{
  "n_layer": 13,
  "norm": "layernorm",
  "norm_eps": 1e-05,
  "rope_base": 37200.0,
  "init_std_qkv": 0.0703,
  "init_std_o": 0.0,
  "lr_mult_qkv": 0.7,
  "lr_mult_o": 1.48,
  "decay_fraction": 0.825,
  "decay_shape": "linear",
  "doc_mask": false
}
MLP neurons of a small language model. Each row is named by its layer, matrix (up: input weights; down: output weights) and neuron, and shows model dimensions 176-303. Each number is 500 + 40 x the weight over its row's rms, rounded and kept within 0 to 999. Numbers have three digits each.
After each neuron's rows, "fires on" lists the tokens most often at its 100 highest values on Wikipedia text that the model never trained on. A number after a token or word is its count.

L10.up818:519467488506484505465456481532509491549510517509482563466592536519579460534499478470490530555483474539525514518459500410483539563454520454468511547480517420536429520481589510560514560482428549405493515508504512522489485519591553473500463522442506499448448496461520541481467484538471487547533450520508473542521462576466530488508535460480452440470520515471566475514517495491469454514577
L10.down818:552465431451437438541533488494582528568512443447521422501550556492475504504501475439605537493487552526452528477522497473502520460399523445534428485412419492511499529535521476453511474449569510492519505463499433541498459482504556415480474537472500484494525513428486489463566455485469536540483474563455558589413484478504517524525456423512553475446516404473470505593609470520479463494549
fires on: "1" 23, " c" 20, " would" 13, " rec" 4, " ch" 4

L2.up46:481538531461511479480511483531472472520345480419503461456467468501478550534468513478487495460515549532504544496467488482364509551487485459509476489476494523508547460484503520459515514519422499485559548546506481550490502517438484492500498522502473455488494547533551454513501544485509483523517552544495502518498528487503471484514507507457443506557522528508554553532552518473597492437499
L2.down46:557451491526505474456388551497540505500534613536584481598483548487531508459497552509499507545482516614465476496562478497527459521462479537535409530501516518357506523505467509499496516497512505526480399515497476457505466519465519523428474525444574393545491475459446515555550459508535510555512497549433563519472496516538557507436440514505398492511481531503472510576521502408521570550568
fires on: "\n" 24, "P" 10, "ual" 10, " \"" 10, "J" 6, "form" 4

L10.up264:561517483471540465507422539430428466502504528462466479512499536544478574445498485528545461446502526541516555549486476464478541499526485454514486546525471542564496453470614453507557509559525525532464541500485498501434507502519546480558440560503495525453493510547525446455488408520503520478454408420427429523418501532436475454475472513508540471495420541449567639513460534458459509517495
L10.down264:532493484452470610533487497425555523527471493485534488444567523504531519514467548539456515472421495529481531535472512559469496503499452447539558446510488567528490484540584462545490534479559500467527506562484448504420525502483563541545452421500583495527440563461439441494515482495536537465473446410456555447520490534513465557489480525549553522510574442465510511407502510434554507579512
fires on: " | " 41, "–" 8, " World" 8, " r" 4

L5.up243:452574542543515422485484511552457466446454565449559493516515526558585491520449494481538505435495450519522543470489460502480488505514504470501479487423607561532473440541517555511496509428394484483527519521564421472533486460514538509469517476456487458420452499458476511522524501531452523421401483505418553538552483519438507480548497556421462469553492512522492528511488541441516533505538
L5.down243:525550541471532551456448459528527503526431459498556537573466466573524484486491477564477528448432444460555498513455467506459482458550497530472521515509514499537492494449482520502434465594461511475514483479553479491483471558504503512477465557487433479530496504493512495489463529480510488460474433579465474505512503494445477469526601562521509576510503570622414559510484522530489546504531
fires on: "l" 16, "al" 12, "ol" 10, " al" 10, "re" 8

L4.up696:521533464466484490530469490514439585538496544495469457456537560489504474514489500516515534478542505506501474484573553504518564530430440484501526445477526459468474508520503538487463511543507531504519383580502498428461505554505559513492519559451411453552502458477500437520464508521501487517527515473474437551449518530449499507467495516500482413502570534534518526587550507539459523511438
L4.down696:504492487517475498489491521456483435546473528453548485525495536467494500479463494465485468554521467479500442530556535521509498500500528523557519519571484481508484440550494523532472479494458523544530481506493509498493491445547401556492482496492487485522510534444502520532454455538572511464548541523542474538511419543526515507591505523525551467504544469470491500530545473471452472511493
fires on: "if" 21, "em" 17, "st" 6, "v" 5, "-" 5, "f" 5

L4.up919:570486500485508489523478469432496435531496417498456496519395479530493512553486565535462481429457471404524511522456565532546535544549546595515474476452483528503488529468483486477508466436510427511482534459479549462521513495490510533522541596503567470468464540533563479454468453518508506488506475521492481487543513506538468457465424515524491447492490473541452503555439555532547482464486
L4.down919:455528469505556539497484490584455483525505454460530495533523484483500482498551462411517555532521498529494501475565500458531491505466478498514490481545563468536529503465469448482543575487446499588513538553462478539488470587506534529510472546469524466512570425482444540482527511477525556486484486530520557475560511446548469426527466559464525499454510563482498506519462500517497488422483
fires on: "es" 16, "i" 15, "ions" 13, "ies" 9, "res" 6, "s" 4

L7.up766:477469473564480581583528566529530486450475544417457472505571551464544506515461534495540537456507522531462534521528490451556508465505470439556583486454506495497520484495512484563469476481479483485426456535483546508513545498480447544498531547550485535554459498547520450501429446500530543501565582456504478499458555519479542513499499461503465526518501402510513480442460524518415509480439
L7.down766:530491471474510507502519474509411588455527551422552433518503510474525503523461513506473555523541493490525518452444511514513473538446540566629501515517471505440541535467472504488557490473461488503480485446444494503461544486513412456459550490558483565513487495487513492537478443478577516476483471448536505504583435438467512465509532496510540525560532517429430476486510506425547482473537
fires on: "at" 19, "p" 10, "ac" 10, " Pol" 6, "ric" 5

L2.up280:545488572484434455493468532495476586516520465498524502500482474448542469448491561539465515507594438493525480466506555521482600416487457489499502499510506514526516501509540532512544559502454506606565460490522520440463507507448540520461567502521536521508498453442489530534475533502489531476510512449465486538544502442521434484511512539458438480453574529484500524519432532487499463484470
L2.down280:506532485438460523534481522417498495482549521546560458460478465507527510518447522513502562511499546509521496481525511518564469456448548522537597504481505483503524479508481583473445468483522579511485429511442488536434480453522522499461478553487472458492478512516523480510461484505478569524537472461581432517557488515478477502557507519466479456449445478501498505537542515546478508478501
fires on: "f" 17, "if" 14, "in" 13, " of" 7, "ts" 6, "A" 6

L2.up629:446513462531496521456525552494465513447422498466539554558514442543525503462406484506539605564498546515550529507586508452556469532517523529482549478526476535519457520504552459462529495435465466499445473531498579500543547534555445498478470509561505549521529464488541458580532543425428482461489502459459487490483511533516485490512476458589528532500444467515600461567549539508462507553469
L2.down629:450483453463401442519437518478489419509474553410509534504506472549479503537526458479481499542532519462430548506478530498520450469497506519475478469492481472529535520500550467535494443501499482498490494481548513517476506483516519512508508527464528490518444494527499498524519518532471514520490482526571477433496536494486517575557524448466462429474570453511511523453560482486589447475426
fires on: " have" 13, "ine" 10, " round" 10, "ene" 8, "one" 7, " are" 6

L10.up531:430480523499459491567540525497462564534530553480512522520523501514478531517507484456474416503527574529501554484504445503487522541492527425478509506573475506515471552479476462517450569521507510483509496526511521540512514430504480493485450465510475447505506490506455488496542492443519477553494524432505501531479463477534488540499571471525437511559527382564487447429463445476541474542548
L10.down531:487537413533463487444590504493564544503539533485492489386500520521503475520495524488478513513493488469529464500420501414502562539422450498571484480500538522448476477488505539468516440563514517473505493468451464516465415551578439499565551542473515524410477443524544472438504442578538462477461529508470482506584518532503539472506500577525531506479406466493542478562453539447457479504536
fires on: " | " 21, "ig" 13, "on" 10, "ac" 8

L4.up1002:495453571511508453454502471478516521481477492504479500438450473463446456523548523470558520485454535570451513517432480449542557467506473478491488444425484514506525487475507486495459492472498520488500498568450502533483483540539494513479468541444507517536456483493469498569536582572518499521444557506458475558523491464529576429502432535534526546502476541452500590487508531486470537510500
L4.down1002:454554482385548449486523512535563504515471471554515544475513440535600558577493552491450500489520526534440495592480543417476501503452485448499490459578520476519541511477542458536508500561475488423454532542513532465524460485517474451464524487491527456474508457502479459479399512486465494544466500404461530432554511492629518484487500472591456495492470527502498558496492497452514549482500
fires on: "ing" 12, "ly" 12, "-" 10, "am" 9, " one" 5, "k" 5

L4.up6:565505546546471597459502576540529555443503513417505512475490524499536439478467520517496526468404441552544486504484553503560519597502490427507513473517525548487473466508587528567483525546442487530554532476513454510524492480537517441499475505475528552523456441466419471525444492533440538538515490437394518459473465471466539486480509493460458484526528486538462520496526485482567504473458
L4.down6:548514441558498516470524518538522532495449503545491413459562524525486504520497510517488440492492511542485443504480469438546482456415488459547515528511494490489494414477481555438534479549562469477476408488480550530570498481517524550469520545515506469550514446547547517572531442551469501423487545432459479469472575508534527544447550542486505535450498475500526534610495539524477531520461
fires on: "om" 23, "al" 9, "l" 8, "2" 7, "ust" 7, "re" 4

L2.up934:545515535502538552397511517515436484557454442535477485497529548463504488483474469495504569472511509552474549536464372522424490432471580529505457539418488478405533486533520487544520484500509491493469513502547485438537515526522425457516426522511499461484562565476543484525545480491477537481430519477457556453448478534450501475498472482523492583524520568444524558549514562460512481555544
L2.down934:502549491510474434425557446564417460542490452499467553518510479448566528510541480450526496401549468531557495446458443530549614432505453519514494456538494514463485499446513509474465573527553490521494463529511538444442515483511522578530483471450455495536508494453517448497444500495517499518391535551537578492484512427491508501480533512524499465485475525465534504481576484499520496550552
fires on: "–" 54, "-" 40, " – " 4

L2.up688:543513472482519475491498522478484532511520533581556500441491480508492430527560520515490526553552548521483498487459494480552418475464510605550548469466562454480480483509500538498488491497496547447524461509504510529490507473535480472465540486478453452532503509518450540494550570517491464519473475472502529503521488430501457476535491570576490553516438582518580538499525499506468486541500
L2.down688:518452423461499493481520448478531523527511489425526437502478514570502530478542531519440471524531463410486530524512472536548498511515564487430502420493411489498452459477483496495551477482529521514558505516435565549424526557581498403461579529531503502496450517523557522522543473522482493508542471448455474520433465498489533469439449442533525493520454479502500451477485506542511569514456
fires on: "l" 13, "h" 10, "m" 8, "am" 8, "k" 8, "ap" 8

L5.up439:508503527437469486501541472509469473493502496485445520506533562427542546500570479548492478498561526546529456466483420460526484517448504565547506519543511581514458465516524507533517515506540476485482492472500504521449531479566485477522481505586457539449500420527572403504568487483491488448523472479523488475480527462600504496539520506554458506543433494459564486536517512450514477552589
L5.down439:504536525575538501497466486414511518531492485480562585467503524489475442438550485512510504508532497545547471439552451508477514490454537529446471428483492459398525491450477422489504431509437550533499565477481529475499509466432472518493482516531537473470502499450496548458537516583427487521535459512552439554501507497476456575449521542485540474494445498508462493452544531532498550462489
fires on: "o" 59, "a" 8, "i" 5, "d" 4

L9.up158:497499517453452520469551500501414505476477518537486464526533437509552519509471527520513464458538503521454529496518552415492484566454471485426520466522493506600521523515535474479506550497493534494525520507545520498494528471464524548498446563479513529527533452554510508544521545462487471542544451584485473509526504509480582526501542525587486424544542567528358528511543458548540467530503
L9.down158:552497427465569524479540563490482513405465510486452522456450457463480486436488550558504530514491455499493511477563545457446464473508381519490495582484531460445553450469447489479555463472503519495524505451442509509491502460512492515557492468537541511565501432497438452530509443573485487456539594495560532564560569521476447441455520460521512525511516444550555505408429512482405502549480
fires on: "," 40, " | " 15, " of" 14, ", for" 4, "2" 4

L7.up449:466537515535505508493545386497577516422370435511501479502414534503502516422481522516477536457501467483523504472493553487522506492485575465478448487497493459534461524481489562471512472463472450523519514564507513537584551471450531516561537516545559499480448531573531562470562513475483485502553450496520430416538449467490488504490498534501517520525495523521565519487514445465552436491569
L7.down449:559511441506490540493492488484479456487580467471555508507472481493509482557575473504492467440518556480451522463487535514428478545480475569506545513524523534423526538512492530433531448556551503516530455533469462520479539473492515506533567459498437509454557449467470464487453483537539488441448626443431478540543457544461439563475523556512427491535430543516507438614488559507473411420513
fires on: " re" 80, " Re" 4, " att" 4

L2.up204:510492454550486544489538511502477536500435538445504486522470535540473593542453557501536491519470520486497468450542560536610470569463479599529620492524544564527482514516455519553529529446450494473487492463499474496483519484490440490488460554539488543526487471536513504474521481485503405469493531444419477514471509459505515483593513456498517574428481421595546514538468537608463441521532
L2.down204:408503527464490459546538449520486490530543532545525461542468504540450529540493553504476468418482544485519508497485510546541472500564591461466533510561568583511490528487523524465468504523540546451505514445517503467552505490475398538464488541504537456482480490463550536555479565515510499537465479563510468534423562504558558432494528433466451477477562571532497400452524492503449455523479
fires on: "l" 20, "pl" 16, "k" 12, "op" 10, "p" 5, "ric" 4

L4.up787:463515462466554485513563452486594489526511452485437479554513496461529513550557542554534511539492503505508449556512508482472551471518458438530578619578523499504497511473523439549503489432540481454483522462497497487406484498480496506531439553486508490486491449643531497659461440484408489502460517465474492444538505488473459470466492584537466435564506411536548516476532516529490463524539
L4.down787:479488515525487497479533467477519488527590490600474568556474519664515523576552489526549496575525461455454461469497514566490523494527499521540459500440403527374485546505522494470496510495500470495487501492510526476500458450498542555543476456414553520488505475464508565469488515434540434499524519476455516551483570577451495598544454554469504507553460505515439485481508519531442501504513
fires on: "i" 27, "o" 9, "ag" 8, "el" 8, "y" 6

L10.up335:417527415476516435567501519527435478454499527477516456529509491555448417529463460427483498513599477515503459484523536394497449498502497503541528524475492479545417518449516518493525531469524516445465499434522526505429517463496477497456455475430474501600471534540457487512552463491439525458464473595486532523456519551509517523420444524495501500464484443514494481519508501512510463489507
L10.down335:512513555472435459455510505472487527451586507459495555404559556547493488487529505495518484479450489488527529520551528488516495451547472516550614524414543496536496502504500524494547547507536467399514459488444444474490518546489574498446451569540528491535508499518550459542490520496471565515490524509490441485490612524459495486490428478427539401565463500552535549518464574538506503443505
fires on: " to" 18, "ol" 14, "yl" 6, "io" 5, " would" 5, " e" 4

L2.up775:470519514537469488460525500516543549502501440538524474517419507580563500449399514541560526498472507503499462519564432481568567562537529466525583505600515525518496575498470497512445490424473575513554564502464485495455470473488506453464469551487510595496530548475452468465539530505463494493436562473480433518505474473564494479444468484533471496464523563535471451484576458501517486519525
L2.down775:545431448490484569511487566500515504485484516468550523461477474477515538512566501477519491522495532450504543418459442539546516453465408511475448515563549465528496516467467453567543476474485420500554498532529412577548529527536496476503512483579442494548486494444514544514453455520427572531570533452466523568474495551483509516580488481474530473521491511485526494491496526584474419448544
fires on: "re" 20, "ie" 14, "side" 6, "st" 6, " from" 5

L5.up77:489514489526466536517499515499551474525503484526428536560506522501489607445544485549484489496529545524438462500501520487464523475460491535485500519518452532531478505446528557529509455479478523549507400452557508504497566520438362426483442515534547514439570528440456447538532642514557525498584533500516500506453498534442503455444484541455534496506499480540534529431498441481468513460510
L5.down77:458518546470472464471461433527529468512487513468556531479492509486566491555473461526562569469540467463513558475427422486499514493505420502534490471454509555494480420528479460552581524462504473524586434443491493458552556476505586488488551497469494501482520449542529542440548494529510538545489486584460501520476524440532520503523524488517476552492484462494586462288413523478477506515495
fires on: "==" 54, "===" 21, " ==" 14, " ===" 4

L5.up24:486461521449467502542540454448501418534552482560476571549447541502512487517555522523515464397540521521450498476513537523561511545521529575551523527458553511524478506522521582545515509515469539432492447546418532493518447477509499539522537527487420474450453522520567481409497512483536486542531534521484495555484479533555510493494548570514466499472517490540461507474579512536495458558497
L5.down24:498432458456454478494434481486527517500536534518519468501490475466496463541463496513533470468436375412495496430490499576484521510554484512467502522469576572504518526615474476540459471500501540505433466418537531577543450452448519459508505528465487500528489496511474505527459458531528457495385433550459381534482428512457526507465514475513520484476523502555517458593502522530447471477451
fires on: "es" 24, "s" 20, " and" 8, "s and" 7

L7.up531:500455552514526539501513486519542547542482439445486466493491532504484528516493458470538499494474497471474493501477492474494450492460562478489545439446487483541423513496472455491495468529467533489503488510563463477549548497451558509544500530540502437445509486507539522447559474477474519391480505440547524512558493411562516487457511453440532496456548534495547502472535554488466470529577
L7.down531:422545486499444462530512523510520466493489436534497513423525567530496505539554561461401498531501475526477499520502512522574521433493502488492505520498484539414465443529528521458490542503512468428435455512510522538488474547445474471469522482479520559466525476499527477556480549463554482463513503493579491499516431504619489538522579531493526506405497572465463453504420522445550488541433
fires on: "r" 18, "ir" 18, " Re" 16, " Dr" 4, "tt" 4

L7.up993:549463570456521506517537538463516450538477534468525580503516509531417492505560449505466506514519534524501496466480542477473555485519578533493451500545469517481516456484527489543500477439536467489471514485544470501515481515550583491525458497513509527467483527511519492418516473466395485546521494532500429471518475555478504577479539419485550445463536512531537553487558457524470491544505
L7.down993:531510417427499483462418528473532483519521538543479477511511478538535505493483512499529460501467570404532469475535447456514502525436480498459495426532460508516490572528522510508544588522530528478501472500524520518471530497548460554529530487548531544522507536537459497473479481511558489569475518513478528506444530579512484456450527391545454530576375493460430460568503453481508492469427
fires on: " c" 31, "om" 12, " h" 9

L10.up1003:556443574507521508521503428459506519432496573448499523511545516522563447489450535534581389484478490434510466510440571464500492521526437506556549447516478479593435487532476497501601508554540581493483513499557503492555523538486477543479474556550510454432455599559534493511546515485553477521504515506520463512580494437451553554498538588549517421521497514557471503465520459535493501588468
L10.down1003:518559569518526531589473480513476570453514456480515466450516439557504494491461530554493521476491470497501548428531485507488475549503438493524465512523479477471513542499507551494502521494576531425493494449501580516513545467523465460454496523493515461455513539565457507574488520455524449548523546474470507518507510469516573568540511547481501482442504528538499509204504488473485546512474
fires on: "." 53, " | " 7, "," 7, " \"" 5, "% | " 5, " | \"" 5

L2.up642:486563473496518483487509513558544519476528481406567473458481406497440475511539446515506487492508514441518577527526554501460462487482442532458472575548497432549497590464472573385574496547479560466483458545530544479539482514502493514454513493534511505557511465510411503468510430463420476530476584482519517531499458537469509471515517549586483485520504450569442488570571507524474514474486
L2.down642:498512539470498492482520518486444511466474495452561500459464527436460500503438505500512513480517411547498527465506444506433540537499488489452574464547552573482526514544531487474462475516508575490490425494567448534493494568502530523489415466459507487454490522533484493526512547517498628519499507483519459505565493521450529454481484550513504546500487461508462475599519493502552427497483
fires on: "is" 53, "ist" 12, "ect" 6, "earch" 6, "re" 4

L5.up781:589534536533476469444495528562469496464512530474482503490480487575574466514435446515524462549520494505557552494521470573547502580511513507483498457534569472495506502490531544553464554503465458524535500508449525466452452458536473571450519509463459466521483518606526483476497522446483526472529411570474536523506452507505489482506468499489487489532560474472539528477451476562504484496480
L5.down781:552522428409505476488521491488467424555530494521529496469504502531531507491472489513506559460596486474477520496517491514452485486590502507539526573514476483461492500439462445514441469571526474541409559475479478528497492432494504513525468518471530473523516434459530437480465481516421522541466471473457469516498443557533506553549531500511467488529457541535485587437505505457542446530549
fires on: "'s" 19, "her" 9, "al" 9, "l" 8, "per" 5

L2.up71:502571472498533512448508459526486544503492513496511457442445438564564528497475463529505513485527516469525477469471469526501475552492503484470543473491506529451484524464440571450412512464494563500488547486508501435528523502516534482490542497481547546527447530528459464517561549440558482574516577462531530461582471453460512424435446530513499511451499519578465467579564431509477482535523
L2.down71:460536444462495539563448533490458495529465513536557499493515478442532546496567506474542498491434576574488499579457540499532570528478495387464456510505482531426511550452536490491528514417495428522531534499553549486469524508467516557585526476529474510443530554520485466432496501494525463552550545478488525512489537468478453483549519507464386559465503487464411480531533507476493510518480
fires on: ", " 25, "re" 22, "m" 9, "r" 8, "ist" 8, "st" 4

L4.up636:437491505561538538455442571524408467489488518425416496563490524475415517528476490544521565482472490478581439567477557521482502516515460537538545542565522565510467504555568442503533484453479546529530451519442476480564468503512567535462466517467483520460503421461504478486494530425474515517477528467488492511552488530508550507514444518523494580447514534494516467367527544552589427477513
L4.down636:487524569495500465511539407456553497461488535468531504420461435493555473502518506504464522513489532423467579511492468469508473477488492482459504513499477534530537552483482438455450476501480464561529452554518535505512530553377459434502552477547556533520509525550517522446477536489453487461550486529535507525475540474558443512527529489437515521513523480456515528444491529534513574469590
fires on: "y" 22, "b" 10, "ies" 10, "j" 6, "v" 6, "es" 5

L4.up1070:543470547497516491570478544586448547493492503498414525467512415497487478584545484524524515513477519489454477468490521583444468527509503629495498453527499549547494521560489486549556501446541475535463491452530499535500589511489518485480462491546488516506496507556534516441469551504510506529531517536476494541468466549453532518489479512512484573497488511507498528403536561549501473443525
L4.down1070:465509515451532512503528540457509492579520419526479455513513539469417477487496547435464427569584480449543514451519526550584497527491443523466531575530511525482448459562471559471505465461508557477511488512561486487550438563517559542470459476502516506519479486532438437584467504491529517457447483511542475506516529506480495479484502448492519488574499516437434432557485497503437545464502
fires on: "es" 27, "s" 12, "b" 9, "ches" 8, "ues" 6, "os" 6

L5.up99:476511465508456457469482520525574572511414489440503468504507569568517556517468473498473578527485543530589491504510457423552437542465497470579495505483542477516495483554394539465512560501527467527526504439486474486496546491429527589487452477525522448461581541542494475565521487478516536478472496545459553480477517509536511430562407426473548547529493481521505507469511441535495457462435
L5.down99:530548487475511548480496466500441486573488523476537422514430507463433499495505578533442532440485472468405563564461462458445400517369491534426547496542502502533507475548448540462539474441609481490454509510482496514512486579502479540477413480514536478497508536518512427572563438501532540455515505466498466486596577497490531519506509427497507534411578469453494491429455451562598478495494
fires on: "-L" 15, "l" 14, "L" 10, " L" 10, "j" 6, "al" 5

L9.up361:539469512461446487569524571524489550474501473453501517509505492478464438575579480534525548520434482498419543522474532551487429493510513513515503459481493542493484482505467469517498394491466430534473436425486468543492534534546462418539482481498505484496569517497495477505426577497575590555537571472528468471497588433474471505453485422488604610511450499470573511586551525459465560532479
L9.down361:560504459511491525461499430495489530410453552516561520612492483440455507438544455504509456508505458544519498524562466525520455434492415404487518545490557494452461440470492510466556548552466527502540523544518505463534541470563539462472530481495571477500442516455472516483528492499428505503549469497497475502495496484524469483525443520526438432493561536527396425717499493526465579487515
fires on: " m" 29, " b" 13, " t" 7, " B" 7, " W" 4

L2.up830:492471486445434502508567498553527565467524442471511454443563545473532537458477541487461507510547454447566522553511556486467502525551521567509565536514504495506435551478524482472477443545569485591495492476534516551444499498511483533496477493487478464548586469488401532522481444564465499502455494511511441559521533503505562594504567554437512431471475578527473519486519519523506468570561
L2.down830:472500537468492540439445469582467498487509514555518516451492428508545523565534566495558498441533431489554520468558518466523478544495458520471468486483418441523546458470482490470510530470491522466480481437520552488456473511498436514455499511459579529494507514520523501474479464506543558377512470514528515500518631545541456450443480471540466526491476515491444481374453464454470486498563
fires on: "i" 20, "el" 11, "L" 11, " sc" 10, "l" 7

L7.up1109:545471509488538508510522608535418482501439470545529598469471508492481488577628502454505511551517485508379463502457564460498463529483520486551470481508490518483500574532474478445522514492469473562507571475549516522523494537532504519489479460465510463553505545497470470536511518566512459537473463523496579521491525494494481486496594495578482569469475495424499455515444494474454497505493
L7.down1109:449484569428540536463485460503566568516517444482447464490353547477570571494573572543415514487544520502572468452564566467482501490501524480483499521531440479468463461473580469425555431509461516518534527468548497478460543505457567464459521517496432522509511496499446498442485502422513534512514445533465439517464493451460513470491537502494563511530540555496450527635448559436515485472531
fires on: " b" 19, " B" 19, " Be" 9, " ne" 8, "e" 7

L10.up324:575505434494472484545513514477514501400505473529540578543511516461534468472495467445499535491575461533486513548488427482463454543530514461485529564534527506540473576499487531533567517445537513446526501498531387418510522549519487463513489526474419585464502493468529521448528472562483506468503488500512505516489451476434448523570519498569528488465505466414487516536474527483477473477499
L10.down324:443477497523522462491476465487536581387515567483504481495561528518526462540461504499498465580414503542438473432446577457502458430457504489528436484496543456461424495465494580525615528398561484427419529510523545549445519517485505485555519425482546502511490487514494499482534493491559448431472490461485497499544509493519489543468480460511461457493473464479535538418541468480477469506532
fires on: "," 51, "1" 7, " | " 6, " Con" 4

L7.up28:484493470455511449527513489548512589475550482461552474519479465505508489554446550644452456530529532493462402510500508477523574541486473545544539507456544524539447505531451526486494560529450485518482490467452535467472501449521517520471512457536482486491538447513579495520486553441475502418560481546476507506571443491456586432458398457494427562513504507497513524533506520550512476444526
L7.down28:543503492481543524462503448508570519543498475538500504528520508500492497528545502516491519482491537470528515470556548514506393506501467540537507411517546483468436453553470457518517586520418469574477448452484520440507563514569499556447432471479500447536496466536424483473542458442510437490505450521464500547476476484487569523501531520505510460454544463554527473567501502486503458492479
fires on: " L" 29, "w" 22, "L" 12, "; L" 7, " of L" 5, "-L" 5

L9.up888:458538518512458512510517508434520511466532566510517498484490573590449472502469513495507486468571489516473481516505535511499519536503481451525509399485566453451466448495368544439499474549502484528500493523516471551587567536410486472529529484538604542556484548516498516514576490498574430520504522519514472507506519525555460490492478478507537427522534472471434543465503489474505449588554
L9.down888:557537484520531548483519457481528470528539520595493514462507505430527544472549441456409511561477489500450523530469526503486499533551475452427538515501503512437517486549497480485448444522534495570522549487521472532470383488513512472494503515514519485513512453545478448610510427495404543468520565473511531504563528516576533542476502507497501448495477569515491483506525536512498491509537
fires on: " Re" 24, " | A" 14, " | D" 8, " A" 6, " La" 4, " Se" 4

L9.up288:511490518438526503551526567504499464440525534533511516523505515502530492453422575516464553523569489517525529477429524421498439496461458494507551471554574494547469506508469518544522545462486558508547487496458543551549468474460562492508525486480410556504465496451479465451520561526545502529447568432476488519450554509463498527540482568528583436541516476496541529522424468529484469478504
L9.down288:502447482551554463498541522465427457515432534560549487502428477489531453472507537546500504447543507566533532541499548562474469519486469427501535500501524576468432531515489511479489595489525488447552486477515538478521521415457487536550546518501544515500534450466537450477539590517496506500487476442538531591490551488448549590472461488443435465523461442469411481475441466498549447509536
fires on: "," 41, " | " 26, "% | " 6, " |  |  | " 5, " | ." 5, "1" 4

L2.up782:501504508517548510400500535561488505499555512506507491508434532479524462486448492580586540528463483555505477563470389499557518490397464501537533505474529508534548443511505494520517496523515453500516545457498481491508440523521464466456517507489415561532469503551591457487521526512432576534437486490501415432551521468451484447404473508518582518484505555461477487552486483528459499509512
L2.down782:474595445487498474477524521479537555509460484511528491599452419504524503496478525479503478479467494508411427510542502507593578491557470469455503492465466555461516457473510495443539560513446515615495589473417466474507542453584490523516504517455445460505483504513555465565449488507536443516525500424496532462503552474484549483593475517448524464479510530525448530543528552444536469522497
fires on: " th" 40, " among" 9, " sol" 7, "if" 5, " inst" 4

L7.up284:510484452442504476577472409544527484514501482552471511490473521506500475536555523551495462490445494476522474438546508535440485568545531534541518467478574512555485505487515452467484548532496499492510509449570484457541546495583463497478529514417524479498537549540462523508456506422508471432479477491498451601517510515524459498467471440548527578463457546528463494483554498569510515435488
L7.down284:460496531493524446460508489466473466516512537519530513435471512490554539490421461443490571529496488512519486520478522506417481498531548562564579522468509565412491493544494568453479488413528460527441533471439475496483503503446433504461498415502533560520499524544471506531520436559477536507496503512515472518529451433537504538466502488537472506539468546445365526423500480524486519510451
fires on: "es" 14, "s" 13, "ers" 10, "all" 7, "ose" 6, "one" 6

L10.up347:427545551470513460518478459478534455499443541448461478494466524520531531495511472505523441457526510502464489504506439482437474532486495525517536480473437521499558452495485472514455521586531497526505439501519517489499466517442514497568483507452498543423528441436462519510521513549559525527474495472481539464445487539459487495497432525438517483498439502503590538553519509528524457493475
L10.down347:470501527549632557574516502530545472538620493464523526462541459508508451450489461493492519523490493510517539543481445501523515467483419430487562564507560562523491443563545440522471452533458470412509514457442458455542541461499457432502557498500532471464512482604548458478476477423465477469472489537527522571502582476551479470505487519416457470421451471470475451565479497495469500447525
fires on: " and" 18, "==" 14, "===" 10, ", and" 7, "er and" 6

L4.up654:538430516533513518497574563538463558517432435506478515564492516455480482509427504499492527522467576558458468520498472536541506494515536549426450445503555597552527461478483506475525427464448461514441463528479499478504487540527427453553487519528478547465490375565463488525549485525479428513457563498555560498508504565515527481504529533538440552569519467495557503446540476529481496528461
L4.down654:484528458521527457518547546491568526535482524504430514514488498479456444474523509496461481506475532509518433395512541523460522413454541464484528501442478530471510524579473552504510507518481511477511459494531503506439505396460566525479547504515482492524536530523578548561472582477473521492458515505489493447537545430464506537489483437523456413524532542476402431553429487507457528482520
fires on: "ation" 21, "ion" 8, "y" 8, "ol" 7, "ob" 7, " on" 6

L10.up817:505458519483521485529467462523556489477529515495515473488566495522456477462463500473488480561464452526541541467493431487498550550528518505428491497429502482463540542516532489548543531441520500501453504439578549483614522496496498458503486507450511511475546473494462422516523546514499493507500478447425479527439527528451538514572502487488578537528518476455558565585453554525506459564558
L10.down817:484534488562515441467455499543558496596481458514529524608463479463495492499491482566430491482471540543504422510556489462561564389517439489508483516525432493516511485494500455538475526490527532522449568482525459483565541487494494412514483560496513490495506491544445540495517451472471532446457497477498477418513452477472425482533531583480451560490502468527495485504522513571491493545504
fires on: " un" 30, " r" 10, "-" 5, "ur" 4, "el" 4

L9.up11:544478519539511436519520523562438455520538549517523483503514474487586566497508486444448497522531525473498542472502555486482452491511498582504561514462493556502394423547510446586523500348521489547562526517531593466472534527489462519455533487464510486438453493500529498529489454485483483505567428452464477464458430536498511550543454488447499495501446542563493512515421465473533598482531
L9.down11:525426445499508477453567439454492474486539546523457584548522516459517541521494490563474481572514555480458557374479506443511462443458536521502461585485486535451545509538549482476501569565501526523548482557491533491556525555532509487509554517481591490526517560540493495554523478542487506435563529489524552471424488576469552489477488470509539457449518523488519532519595477560492515549501
fires on: " m" 16, " ch" 11, " Mar" 8, " k" 7, " M" 7, " Ch" 6